MLP neurons of a small language model. Each row is named by its layer, matrix (down: output weights) and neuron, and shows model dimensions 160-255. Each number is 200 + 20 x the weight over its row's rms, rounded and kept within 0 to 999. A neuron's up and down rows have the sign that makes its largest values positive.
A block is one neuron, or neurons of one layer that tend to fire together. After each block is what it responds to, as a language model described it from the Wikipedia text at the highest values.

L4.down62,213,192,169,189,216,190,199,179,158,221,207,187,201,222,191,205,220,210,207,225,215,207,217,174,218,219,198,219,188,193,213,220,221,222,194,213,220,197,181,194,161,201,205,227,209,195,181,211,187,208,208,194,154,183,194,182,162,241,183,208,203,213,187,224,188,202,185,224,222,219,187,193,192,208,195,204,204,197,199,198,167,189,257,205,178,212,263,200,198,233,197,208,187,152,166,195
Description: Ending of proper names

L6.down52,185,210,181,198,199,194,179,211,216,182,214,200,164,205,198,186,203,217,224,201,214,198,183,193,203,208,200,218,204,198,202,211,219,185,171,229,164,186,188,196,215,182,244,184,215,183,226,218,183,198,238,226,201,187,174,191,187,192,178,175,183,216,211,234,175,211,220,209,180,170,202,210,184,205,209,187,155,219,206,196,245,198,208,221,201,215,208,198,192,164,167,182,193,220,211,201
L6.down63,202,237,190,221,213,176,203,212,227,189,176,194,226,190,191,190,182,199,224,183,200,166,200,230,212,180,218,195,195,196,206,219,205,186,223,178,208,187,193,194,208,198,222,164,223,203,190,208,244,152,210,191,223,203,182,193,179,198,186,198,178,174,221,211,179,181,181,198,202,187,204,200,177,230,185,208,227,186,186,181,276,186,180,195,213,208,235,205,196,179,179,231,204,248,204,205
L6.down470,199,212,175,209,184,187,215,190,208,224,191,188,190,196,163,197,211,222,247,188,215,187,188,212,196,196,214,161,204,184,176,167,187,215,190,260,187,199,189,212,187,195,204,198,204,201,224,221,185,205,197,206,219,188,158,224,183,186,159,207,198,201,195,206,203,170,207,213,190,229,218,191,213,217,208,168,228,226,197,197,211,186,209,197,170,182,211,200,216,162,192,235,208,232,219,224
L6.down498,193,219,198,179,213,211,240,188,216,183,195,204,180,188,191,198,183,198,179,202,210,195,213,247,225,181,243,190,189,201,194,184,189,178,214,203,207,198,213,185,261,232,234,193,209,184,203,234,188,158,177,168,196,205,203,230,171,240,174,191,196,188,199,212,187,210,166,226,163,217,197,209,193,220,212,184,206,202,171,184,205,210,203,176,193,181,238,195,159,188,225,209,227,195,172,213
L6.down560,189,204,165,215,170,179,211,189,205,191,176,237,203,214,207,204,213,248,193,206,217,175,199,205,240,206,177,209,204,212,189,247,224,178,218,177,167,197,194,187,234,198,222,190,226,163,211,212,199,211,192,193,211,205,236,180,187,218,226,209,216,179,205,197,165,210,212,182,222,176,215,244,220,198,189,215,175,207,238,196,193,233,180,210,196,226,221,186,203,200,156,196,211,219,222,193
L6.down578,203,191,180,177,202,169,226,192,182,207,186,198,198,163,165,179,207,181,198,167,212,209,172,197,163,195,195,181,201,170,208,195,178,206,204,188,199,196,221,189,170,207,195,160,270,183,187,221,193,184,189,231,206,179,194,236,205,219,210,204,211,192,213,206,217,221,146,171,168,196,202,220,158,216,176,211,193,224,202,162,191,191,214,178,209,213,217,208,225,211,181,179,212,210,209,214
L6.down656,206,202,205,228,218,241,228,181,212,197,208,215,195,202,212,203,185,202,203,187,181,176,204,198,197,197,206,214,186,174,146,222,169,177,208,210,191,198,235,195,195,216,188,176,213,181,162,185,187,231,202,203,233,236,194,174,195,203,209,205,189,203,202,215,202,166,180,172,156,209,151,234,205,163,228,221,192,170,208,225,185,197,190,206,202,175,203,223,202,189,201,221,237,186,186,208
L6.down823,197,157,205,177,207,200,215,210,201,203,154,203,219,183,224,195,199,186,197,175,203,170,181,203,155,196,145,187,195,190,196,248,193,166,173,168,235,204,185,197,218,232,229,196,208,218,204,235,224,222,196,210,189,156,197,221,179,233,234,191,197,212,219,169,209,213,173,219,200,192,216,186,205,204,181,193,187,193,186,185,179,153,196,166,215,240,168,188,211,222,189,179,213,262,210,191
Description: Object-taking word ends

L8.down42,219,174,190,205,177,186,186,193,240,201,207,212,168,209,197,168,194,178,159,232,215,194,157,231,174,200,181,202,205,225,196,182,150,179,217,231,193,194,211,157,195,174,192,206,175,244,220,219,194,170,173,208,211,230,212,157,232,205,200,203,198,215,217,231,223,204,214,187,212,171,158,220,207,184,226,201,230,217,213,187,181,246,212,210,223,218,210,213,161,196,185,179,218,210,185,179
L8.down158,170,186,219,175,229,230,199,213,217,189,206,172,212,209,191,207,192,246,198,203,208,187,187,179,212,196,199,175,208,191,200,207,207,215,215,211,200,193,198,192,221,217,229,201,199,210,186,241,207,196,167,193,200,183,151,197,205,233,199,218,211,164,207,159,196,202,214,205,201,218,209,203,209,161,200,214,225,193,200,192,226,179,189,202,187,213,206,171,189,216,174,162,182,214,173,177
L8.down360,192,173,208,198,210,176,192,184,193,176,225,176,244,185,207,227,190,235,220,195,219,182,186,153,238,223,209,208,214,236,197,195,164,187,190,200,200,207,222,186,199,203,169,196,221,200,205,202,215,192,215,218,196,187,199,198,169,196,217,240,168,216,195,197,216,203,251,208,161,167,194,201,195,214,188,201,188,212,203,177,172,195,219,202,186,222,204,190,167,197,217,249,253,205,206,231
L8.down398,232,205,217,199,178,175,189,199,203,182,203,174,188,240,203,242,180,218,202,206,188,150,180,198,203,217,199,175,221,184,161,200,234,171,186,178,214,200,177,207,184,180,230,180,189,181,199,210,206,224,190,206,207,221,213,210,198,210,184,180,165,229,207,185,224,221,141,215,196,215,212,165,198,188,207,204,185,231,186,201,220,198,217,185,193,203,202,219,206,187,190,218,221,216,193,213
L8.down451,215,210,188,199,214,199,225,190,223,194,179,158,179,226,181,232,222,206,185,219,217,207,190,195,193,221,201,223,220,212,195,181,169,183,184,238,220,197,214,196,225,207,192,173,165,217,204,188,197,201,208,204,220,177,203,181,188,156,204,200,159,188,199,215,236,212,208,219,173,202,201,203,249,201,224,236,211,193,224,239,166,187,202,209,181,198,201,204,239,219,228,197,210,242,213,198
L8.down467,169,181,222,229,199,210,215,220,203,210,205,207,229,180,221,176,220,189,213,235,186,186,196,141,226,184,191,180,229,224,195,186,187,209,193,199,209,206,221,173,216,193,214,177,208,153,223,218,202,192,202,221,175,223,218,219,156,193,173,213,197,226,179,195,215,204,182,229,202,208,190,188,240,203,218,199,237,201,207,228,224,206,175,213,198,211,183,202,172,185,178,190,211,216,154,185
L8.down643,186,186,207,167,228,214,218,184,190,192,182,198,221,181,247,222,214,200,195,228,172,208,212,200,165,239,200,225,193,201,191,204,212,190,171,183,158,204,204,174,188,179,220,208,223,168,202,236,207,177,212,155,203,200,198,204,233,203,177,217,178,195,193,219,200,197,222,190,197,174,226,186,210,217,202,186,243,211,205,198,194,174,205,216,206,225,204,193,189,167,217,236,214,225,168,205
L8.down706,220,200,208,214,167,175,213,160,158,216,188,194,182,215,192,226,198,175,203,199,192,188,231,185,214,200,208,199,153,163,212,197,215,159,182,211,214,229,200,203,211,216,176,211,215,213,212,211,201,245,223,246,181,190,205,169,203,177,194,241,179,218,225,224,210,182,213,167,213,217,198,205,193,246,169,198,200,221,180,220,209,216,241,215,208,212,188,206,210,228,250,213,202,210,203,223
Description: Pre-verb auxiliaries and adverbs

L6.down48,195,229,238,160,151,205,225,248,202,201,175,185,221,155,177,227,213,217,203,222,178,172,195,207,193,199,199,228,209,203,159,204,199,207,213,183,193,200,216,180,165,216,205,219,196,225,224,199,200,180,198,220,187,204,218,159,187,183,178,224,187,207,195,224,193,187,227,189,167,226,221,204,234,153,219,205,190,212,200,192,208,208,210,226,196,226,206,166,206,202,215,200,193,212,181,216
L6.down123,227,207,191,203,222,193,213,169,188,185,223,179,206,194,201,220,213,179,202,218,176,212,184,219,211,221,184,222,170,215,212,162,183,174,186,240,196,197,197,180,202,185,181,217,229,196,188,211,213,192,191,233,195,188,207,176,193,197,204,211,160,190,206,172,217,218,175,212,199,222,190,172,219,206,179,204,208,188,207,194,188,224,199,211,217,172,234,213,208,241,238,201,193,201,189,205
L6.down365,168,213,219,210,185,206,218,207,193,183,243,161,236,194,234,234,222,160,200,209,186,191,173,212,193,195,218,190,182,203,222,196,179,203,196,186,198,224,174,186,206,203,186,196,220,206,194,202,227,171,216,190,196,160,187,165,204,161,177,239,175,195,170,200,215,203,233,195,154,213,169,219,217,173,193,201,244,198,200,215,173,195,230,183,194,219,239,205,214,169,183,173,218,224,181,182
L6.down402,153,216,220,190,209,191,196,199,207,162,226,208,259,196,198,227,225,189,186,218,204,195,191,201,171,195,225,171,168,175,211,203,188,179,207,202,139,222,238,187,167,208,230,207,216,192,196,164,189,168,217,158,177,195,207,214,224,200,172,226,214,229,223,213,173,216,217,221,210,207,210,199,226,213,173,208,220,234,211,261,202,185,210,198,197,186,235,246,217,215,203,265,208,233,178,219
L6.down483,212,177,202,195,202,219,206,132,175,211,227,137,225,201,210,239,189,214,219,183,187,197,208,192,213,228,207,204,178,211,200,201,208,201,250,235,162,206,187,186,221,192,199,201,198,198,165,233,207,199,224,165,192,179,186,195,194,212,198,191,201,222,198,171,183,197,201,222,156,210,198,192,223,185,156,189,225,176,189,191,183,227,201,169,189,199,209,195,212,169,144,187,227,218,220,197
L6.down510,171,184,220,207,209,192,220,193,197,205,207,217,242,185,189,191,204,200,188,202,189,182,229,205,187,220,211,214,199,204,199,201,197,211,233,223,210,213,216,204,216,244,237,173,183,195,149,225,203,208,183,193,194,219,168,188,189,150,215,173,161,176,228,238,170,199,227,187,231,182,217,190,214,210,193,205,183,191,202,196,218,214,195,214,197,230,188,183,209,195,152,157,219,214,207,195
L6.down627,190,172,191,198,234,200,190,183,221,238,195,199,182,223,235,217,192,220,183,200,175,197,191,183,193,233,210,193,211,194,230,200,226,208,192,207,197,211,200,209,194,211,201,197,168,205,170,189,196,195,177,204,177,222,217,169,191,179,183,207,201,194,178,207,199,168,254,177,188,202,189,195,174,147,211,219,196,190,179,225,191,229,219,175,182,163,165,209,235,187,219,186,205,199,212,233
L6.down644,197,197,219,184,156,184,173,222,215,166,200,175,187,195,216,215,192,193,174,204,233,254,164,190,224,191,180,222,171,235,226,203,189,178,194,203,201,218,244,190,202,143,215,192,189,201,226,181,181,175,203,221,197,236,196,197,199,185,206,180,209,193,224,201,186,194,243,189,228,191,177,206,170,212,213,189,203,213,199,193,227,191,205,240,235,182,220,185,187,219,209,228,232,238,187,193
Description: Verb-introducing function words

L8.down194,200,170,243,218,162,198,195,198,193,207,195,220,190,195,210,174,223,208,183,171,174,177,205,191,203,182,193,191,231,219,219,213,194,172,229,188,226,206,191,201,148,212,177,172,226,206,217,183,169,181,200,215,199,172,185,180,209,188,192,227,210,239,199,185,212,182,160,209,199,208,223,147,161,198,196,212,222,172,200,246,202,221,213,188,252,169,213,190,184,201,180,179,226,196,172,208
L8.down345,200,203,234,198,189,185,199,212,195,187,215,163,180,217,189,192,191,206,168,200,161,177,195,238,223,223,179,200,178,251,212,138,198,240,209,188,233,252,211,201,219,198,196,177,194,158,180,200,199,214,231,206,165,198,189,222,185,190,209,215,185,185,195,143,162,201,159,185,186,182,210,208,223,208,163,168,184,211,222,182,223,199,205,228,198,220,212,199,206,191,189,176,173,200,168,193
L8.down420,224,166,195,190,232,192,196,201,183,176,201,195,199,191,208,219,214,180,211,199,200,204,197,221,187,176,183,204,180,208,191,162,210,174,216,176,177,231,224,218,201,215,201,175,210,198,197,248,211,171,215,206,184,223,183,181,202,201,222,216,229,195,207,214,211,200,193,203,201,204,230,202,220,191,175,227,199,177,181,187,229,245,215,201,194,181,229,199,150,225,250,213,175,198,195,201
L8.down453,206,191,220,194,228,196,190,196,207,194,215,183,189,190,213,166,200,217,179,212,203,173,224,184,229,211,226,189,211,212,203,210,193,193,179,166,194,226,228,168,170,171,218,179,171,201,197,237,202,186,183,214,187,258,208,181,211,222,182,207,216,187,199,178,212,200,177,218,200,232,193,223,174,218,206,191,206,181,180,184,184,143,215,213,204,178,207,195,224,180,196,229,205,186,188,174
L8.down601,228,211,204,175,213,188,167,199,186,233,183,231,189,180,206,205,225,192,218,182,180,225,183,195,193,178,189,212,225,185,220,188,245,185,216,176,183,181,203,205,178,202,203,224,207,198,183,181,203,210,222,213,186,182,202,176,219,253,233,204,229,174,166,216,193,231,151,222,216,228,184,193,169,208,161,182,216,183,213,220,184,186,186,212,201,223,194,236,189,210,222,162,224,224,207,206
L8.down737,238,195,182,175,183,203,200,190,222,224,184,190,241,177,186,185,188,198,218,201,213,192,212,169,197,197,213,193,179,160,238,212,205,158,172,197,189,218,205,214,236,217,188,173,224,205,156,190,243,211,233,213,204,174,193,186,197,199,171,203,239,197,202,188,191,230,174,185,208,211,174,177,251,207,204,189,174,204,185,184,186,239,177,210,199,233,215,198,183,188,212,189,190,159,206,200
L8.down769,189,183,190,189,170,208,244,244,229,165,185,202,195,187,210,179,206,187,178,208,214,204,201,179,189,206,212,227,207,228,192,185,220,198,200,178,212,225,191,217,223,182,166,195,246,177,180,273,191,219,182,189,201,204,192,208,196,220,231,217,172,211,198,200,242,177,258,191,208,191,182,230,185,205,173,230,232,189,197,225,202,202,223,213,201,192,215,217,207,195,228,171,234,169,171,206
L8.down799,208,229,195,190,186,158,211,205,197,194,201,190,221,214,176,178,206,189,221,183,207,195,154,197,242,207,196,201,194,199,181,178,231,161,184,206,216,207,219,167,181,212,216,224,220,219,195,211,196,219,210,175,195,180,156,203,233,222,190,211,178,207,180,226,194,182,187,185,161,200,201,220,223,214,202,165,217,194,169,160,166,179,205,212,202,194,227,221,190,245,197,199,178,250,192,222
Description: Final pieces of names

L8.down220,175,191,229,216,197,148,206,191,185,200,181,184,194,212,173,232,197,204,218,220,212,220,208,165,169,230,188,159,194,176,217,185,222,203,203,197,176,228,187,230,210,177,224,220,208,213,197,195,219,204,226,207,179,189,207,167,186,194,194,208,229,214,207,216,206,195,136,207,207,173,211,218,158,184,192,172,216,202,182,202,198,236,194,216,224,195,202,225,216,193,209,175,201,186,209,182
L8.down221,210,181,196,233,197,210,202,217,186,177,222,182,227,173,223,177,208,192,215,238,214,172,211,206,235,209,163,225,210,213,233,187,245,188,237,179,177,212,212,183,216,217,231,241,157,202,214,218,208,192,194,209,181,202,185,213,185,224,210,194,194,231,196,214,185,232,213,157,204,202,156,220,178,214,205,210,202,207,197,205,213,200,173,181,198,193,238,171,230,203,202,224,222,194,230,224
L8.down495,231,181,184,211,188,206,187,158,184,201,189,176,174,210,192,173,194,217,188,175,217,231,162,152,193,242,225,178,233,204,173,203,189,217,229,197,170,185,229,262,214,209,227,203,232,190,215,198,211,209,201,210,237,202,204,195,216,227,209,193,172,229,243,177,200,194,254,233,200,171,182,182,209,204,205,212,206,208,198,168,186,222,211,188,174,211,220,197,178,219,244,191,206,252,202,217
L8.down594,227,194,166,207,179,205,213,214,171,194,244,184,204,227,201,187,204,199,187,216,185,191,171,184,167,217,193,214,211,189,210,168,215,185,197,203,205,203,180,225,199,213,224,226,216,213,192,200,190,217,255,203,190,178,217,208,211,224,175,213,199,195,194,161,179,207,175,164,212,210,190,181,199,220,181,185,178,212,224,213,197,177,170,208,230,213,185,192,191,193,203,205,200,246,208,202
L8.down698,192,208,187,215,174,173,218,215,188,226,191,224,214,192,166,173,226,186,213,166,196,233,195,194,206,195,226,190,190,183,221,190,203,187,202,239,214,179,174,209,203,199,204,145,239,212,200,218,234,189,173,172,206,183,187,181,216,261,205,187,214,201,199,204,180,177,141,182,212,177,185,209,207,196,174,194,201,195,205,240,176,205,203,168,204,200,204,197,197,224,234,159,227,223,198,172
L8.down703,187,184,171,148,204,199,202,223,214,194,200,217,206,207,148,209,215,220,235,229,188,192,205,208,170,197,207,177,180,172,163,198,214,193,212,186,208,198,190,192,196,208,217,185,222,207,174,187,187,193,195,216,206,220,201,184,200,214,195,206,204,187,195,203,212,200,257,217,187,204,173,198,170,150,172,207,226,203,183,190,220,215,194,178,209,205,214,200,174,179,192,214,216,232,206,189
L8.down740,198,180,186,229,240,200,190,254,197,159,198,230,225,216,225,163,196,195,214,229,203,168,253,207,195,173,146,185,208,205,188,214,185,163,211,202,172,216,224,188,225,189,250,191,184,183,222,203,180,161,198,191,203,154,164,197,172,165,212,208,240,206,168,218,182,192,253,184,205,219,189,175,196,200,203,254,206,187,204,210,218,232,209,184,206,194,200,185,205,158,200,195,201,202,207,206
L8.down754,184,224,193,177,209,223,202,204,202,163,176,239,229,196,201,200,204,205,204,217,220,145,214,214,187,208,174,260,183,215,231,176,201,220,224,193,195,244,221,192,210,194,217,213,187,175,173,207,219,172,186,201,173,178,224,231,209,158,237,191,228,181,177,206,185,226,211,186,214,230,194,238,190,195,186,190,223,235,199,208,194,215,199,192,209,207,195,192,218,175,197,200,205,183,212,208
Description: Role-linking prepositions

L6.down61,213,198,169,201,196,174,203,199,218,204,196,230,176,219,184,206,183,217,196,227,220,180,202,233,199,230,165,188,227,218,179,240,207,164,163,203,219,176,200,191,178,165,187,183,207,207,185,213,162,183,175,200,195,220,220,217,217,209,197,201,214,211,223,239,173,211,253,189,202,157,205,195,201,248,247,196,186,219,204,201,233,181,179,182,223,240,197,239,196,186,240,193,225,216,186,211
L6.down321,218,211,207,166,199,188,219,179,196,222,198,201,231,192,200,213,213,180,187,192,167,212,186,227,186,206,201,185,172,192,165,199,183,157,173,233,176,195,165,155,191,184,246,200,216,217,209,215,167,229,230,184,167,191,200,219,195,213,188,220,191,205,188,173,215,205,205,178,219,194,212,185,219,187,156,207,218,208,187,198,178,187,202,218,203,191,236,229,166,192,189,197,195,175,175,219
L6.down505,216,202,206,204,197,201,179,196,165,172,194,189,200,199,214,174,162,192,201,224,202,174,202,208,177,221,195,188,187,232,177,191,237,163,188,171,150,163,179,211,180,203,201,198,214,233,207,182,225,204,219,171,196,200,207,212,165,220,209,195,179,210,195,189,233,224,245,216,217,189,206,157,219,247,192,181,176,220,229,156,203,191,205,196,192,210,234,206,198,231,201,192,174,193,181,178
L6.down537,220,204,181,177,208,210,217,223,225,208,171,177,219,206,197,226,194,211,205,193,176,183,188,188,170,203,205,232,173,177,214,198,211,200,224,221,226,185,142,169,198,208,215,205,228,196,170,244,200,196,176,213,177,248,225,203,210,219,196,210,181,209,164,208,193,209,196,210,193,205,214,190,177,215,204,203,155,168,203,232,191,234,179,203,192,221,189,181,184,204,158,229,206,193,204,226
L6.down565,204,175,209,179,218,169,218,182,183,184,199,190,177,190,206,183,223,214,197,216,226,206,200,199,245,164,208,200,208,228,208,202,210,182,257,214,199,188,223,171,211,188,174,203,183,247,188,198,187,181,201,206,198,196,164,212,169,215,188,189,221,200,220,166,172,176,231,191,192,173,227,215,205,207,223,253,234,174,200,239,190,210,201,192,226,166,233,193,221,182,176,189,176,201,212,171
L6.down665,207,198,184,196,245,185,196,209,199,203,205,225,217,179,209,207,209,215,214,174,235,203,227,191,154,204,215,215,210,210,216,215,228,183,201,199,218,150,212,213,192,201,205,192,174,180,214,211,212,184,225,210,205,177,175,194,197,193,242,216,173,182,198,198,179,181,282,202,201,226,195,191,192,208,207,178,232,168,187,162,214,208,207,203,163,192,178,191,212,197,182,220,185,159,213,193
L6.down698,191,164,214,169,188,209,212,174,178,171,208,198,207,190,171,217,187,162,191,271,220,192,176,194,214,220,208,207,214,197,208,172,188,188,193,181,186,165,260,170,132,197,218,206,204,209,155,165,181,204,241,231,194,197,172,175,193,215,181,210,185,182,190,185,204,215,196,199,177,174,201,197,170,213,182,195,196,172,181,212,193,216,223,229,180,205,214,209,197,219,219,204,184,188,187,170
L6.down761,253,194,188,193,180,203,219,198,199,237,203,196,193,180,233,211,201,161,200,218,184,205,207,194,206,210,213,200,192,202,220,185,211,234,211,166,239,154,172,183,221,190,196,189,208,187,186,183,177,206,204,194,153,186,204,205,175,193,203,182,216,208,190,167,207,197,182,229,228,229,218,193,209,182,193,210,201,221,210,207,179,202,206,200,194,184,195,201,201,169,191,196,211,214,203,193
Description: Word-final suffix pieces

L6.down34,234,204,155,200,216,181,159,234,221,214,181,214,209,200,226,222,232,220,155,209,176,216,214,182,215,179,214,211,203,199,190,196,208,230,214,203,191,215,190,173,236,221,235,175,196,211,199,232,210,200,228,173,229,231,220,215,212,217,197,222,162,205,179,180,224,206,226,201,196,213,193,190,232,192,189,208,185,221,221,193,218,233,216,205,204,214,217,227,166,226,210,192,226,216,236,202
L6.down105,180,186,171,186,197,221,190,183,229,218,184,188,192,181,201,209,196,206,209,224,171,208,213,164,205,161,198,208,207,195,197,183,203,235,182,204,170,186,184,190,213,230,231,184,207,196,237,211,196,169,211,185,221,235,234,189,179,221,177,184,193,192,141,170,205,220,206,198,200,187,203,223,197,260,188,189,207,213,204,208,176,198,198,220,207,217,230,179,209,204,193,211,218,258,204,174
L6.down308,197,222,213,211,207,184,253,176,199,175,202,149,210,193,245,211,220,256,199,167,183,177,209,176,179,232,189,162,228,194,209,197,196,206,199,185,191,189,205,236,214,172,215,191,225,202,188,235,175,220,176,194,200,225,193,167,208,172,209,186,194,202,217,242,237,181,228,180,222,230,194,224,204,170,210,225,220,239,189,231,216,242,175,208,194,214,191,211,186,200,222,222,191,222,192,196
L6.down476,235,178,234,189,167,168,215,199,175,204,207,201,249,216,212,204,204,227,228,227,176,242,187,238,200,184,195,204,205,197,192,168,218,208,218,222,227,233,215,183,208,235,223,181,203,194,166,179,177,163,221,203,193,212,200,200,183,216,159,227,235,171,194,223,198,161,216,203,192,209,220,208,202,184,220,199,203,223,240,190,199,220,203,222,187,198,209,196,184,213,204,208,202,222,212,229
L6.down685,215,224,192,197,164,208,219,179,196,196,231,201,181,168,230,215,197,181,190,220,220,201,235,195,174,190,195,193,215,198,209,184,185,198,201,226,225,208,156,217,172,196,193,177,187,222,198,184,196,179,222,214,196,258,217,194,212,200,201,187,241,211,180,192,204,212,225,163,218,207,202,197,196,194,185,226,193,203,203,199,184,210,202,179,224,185,203,212,188,201,195,193,199,234,203,228
L6.down773,186,225,225,198,209,184,185,186,211,220,211,190,239,194,184,177,186,206,200,212,181,223,202,197,211,183,202,221,223,164,221,210,213,189,190,197,195,191,208,189,206,172,209,193,213,177,222,180,216,217,171,214,176,225,190,172,204,205,210,166,178,247,186,205,208,226,190,207,191,246,213,245,189,213,228,180,168,169,187,194,202,184,201,211,202,225,197,207,193,208,200,204,216,193,220,196
L6.down811,218,188,215,193,229,225,195,209,198,215,185,207,176,204,201,235,203,151,185,183,183,189,205,196,164,187,160,204,183,206,177,226,226,215,196,186,180,217,178,194,169,205,203,167,216,197,184,215,181,158,220,186,185,188,207,216,214,164,193,196,206,229,197,175,200,213,236,182,240,213,225,183,205,155,169,199,225,211,233,196,216,242,194,203,224,222,207,174,196,193,199,219,211,174,222,226
L6.down815,188,187,198,197,235,221,186,203,215,201,199,231,199,194,208,196,223,184,223,174,224,181,226,211,201,188,208,231,235,212,177,176,168,180,230,230,194,215,208,210,200,175,217,196,155,206,178,195,161,184,173,228,201,205,240,203,192,198,213,198,199,169,168,221,211,175,212,202,202,226,209,163,185,218,201,173,222,181,217,227,215,207,175,215,188,210,183,183,215,211,239,191,185,203,224,194
Description: Pre-noun modifiers after determiners

L4.down61,194,217,206,170,206,215,193,205,198,225,181,198,194,233,168,215,177,194,188,173,201,193,174,191,225,170,161,241,182,190,183,217,200,173,180,227,196,192,241,198,222,204,210,178,210,212,217,166,222,178,231,247,187,171,201,191,220,194,208,200,159,184,219,218,187,206,198,162,176,194,223,196,237,225,233,165,164,212,231,205,205,170,172,192,206,190,184,197,217,183,195,200,232,251,208,213
Description: Main verb of clause

L4.down222,200,201,161,206,188,204,188,170,185,196,201,192,239,197,202,233,205,203,251,238,174,189,195,216,211,229,186,166,170,232,223,207,214,202,191,243,170,210,192,187,195,219,193,222,218,178,207,180,185,203,192,186,206,237,207,209,239,197,173,228,200,182,203,195,211,192,212,225,224,171,211,183,159,228,180,224,170,217,194,193,210,186,179,167,216,188,218,205,212,201,230,189,161,226,195,198
Description: Sequencing adverbs after subjects

L8.down6,216,187,152,220,192,211,205,196,201,181,199,193,186,201,203,198,205,200,212,217,188,196,202,223,195,223,195,155,213,188,192,163,205,223,161,223,166,203,201,222,230,211,216,210,201,193,202,215,235,215,232,213,235,223,199,227,214,218,225,209,219,225,183,199,200,194,150,181,210,199,237,219,178,231,220,182,179,183,187,216,220,201,198,208,203,205,203,190,193,194,173,188,217,259,170,194
L8.down87,237,216,182,202,189,199,188,197,192,216,189,192,205,237,171,217,231,216,237,195,219,227,191,206,188,233,198,203,195,183,204,186,201,216,200,207,218,188,169,202,184,223,194,192,223,213,214,215,206,203,243,205,206,212,157,199,211,213,168,174,191,182,193,202,191,229,233,167,179,228,182,183,190,221,180,225,191,219,188,205,193,188,220,219,188,173,214,172,220,176,206,222,202,168,211,200
L8.down92,184,188,199,204,181,205,199,208,246,189,193,152,191,210,181,201,182,222,215,180,174,174,233,187,220,201,194,183,182,165,191,221,187,187,203,221,208,198,175,221,206,215,240,185,203,176,169,229,187,224,169,174,182,203,214,188,177,225,170,200,177,225,200,153,217,217,187,197,216,204,191,171,193,225,177,209,186,230,175,199,198,177,197,216,203,196,193,196,199,218,242,219,192,149,171,229
L8.down96,179,189,203,183,204,188,192,215,207,150,182,198,177,205,191,233,165,177,168,184,209,187,210,207,193,188,224,228,160,188,188,193,194,173,174,169,218,244,179,235,203,226,210,218,197,197,177,220,227,181,223,176,155,205,237,180,192,209,209,185,195,232,183,185,201,173,196,207,193,192,191,188,195,174,218,166,213,175,193,168,166,218,184,204,196,211,189,206,195,204,221,198,211,198,183,229
L8.down173,203,153,206,181,199,229,193,203,199,190,206,196,190,206,205,199,218,174,233,180,228,191,179,177,230,211,181,181,207,224,178,257,216,186,195,191,221,213,209,208,210,221,220,206,199,210,198,197,208,235,168,215,198,172,223,214,210,211,213,175,180,209,197,219,202,214,198,201,183,170,232,207,222,192,206,203,179,167,203,230,219,212,217,194,203,233,197,166,219,189,194,178,205,159,205,208
L8.down492,182,162,213,158,240,238,220,212,225,186,218,200,220,171,213,227,187,230,208,209,210,209,199,195,176,209,218,209,221,201,167,202,168,182,222,201,199,194,186,182,186,196,202,171,181,206,183,181,176,205,231,172,218,200,208,163,202,203,212,195,212,210,194,216,220,210,173,197,173,216,223,179,220,200,200,217,241,184,181,221,216,191,168,199,260,191,232,182,230,195,205,216,207,221,190,206
L8.down732,195,230,215,164,208,223,163,186,180,239,196,216,220,224,219,195,212,203,239,170,193,205,200,188,184,189,155,203,203,215,151,223,186,215,200,192,175,196,174,192,203,213,185,201,171,222,222,226,165,200,220,164,228,186,171,204,231,208,217,213,174,202,221,195,197,229,226,165,205,184,194,201,184,206,208,211,187,209,168,183,199,191,178,186,193,201,214,206,235,197,209,217,234,183,196,177
L8.down817,202,173,214,219,208,183,208,208,192,195,162,194,198,231,202,231,209,190,218,228,200,206,181,219,232,210,226,177,192,225,212,210,204,220,210,227,209,192,192,185,210,191,221,201,130,225,192,226,199,193,200,209,189,223,193,223,190,186,209,201,175,173,223,187,167,233,188,169,212,232,202,177,207,193,218,205,182,209,205,200,224,196,219,190,199,223,190,209,224,201,197,217,194,207,178,197
Description: Comparative and change words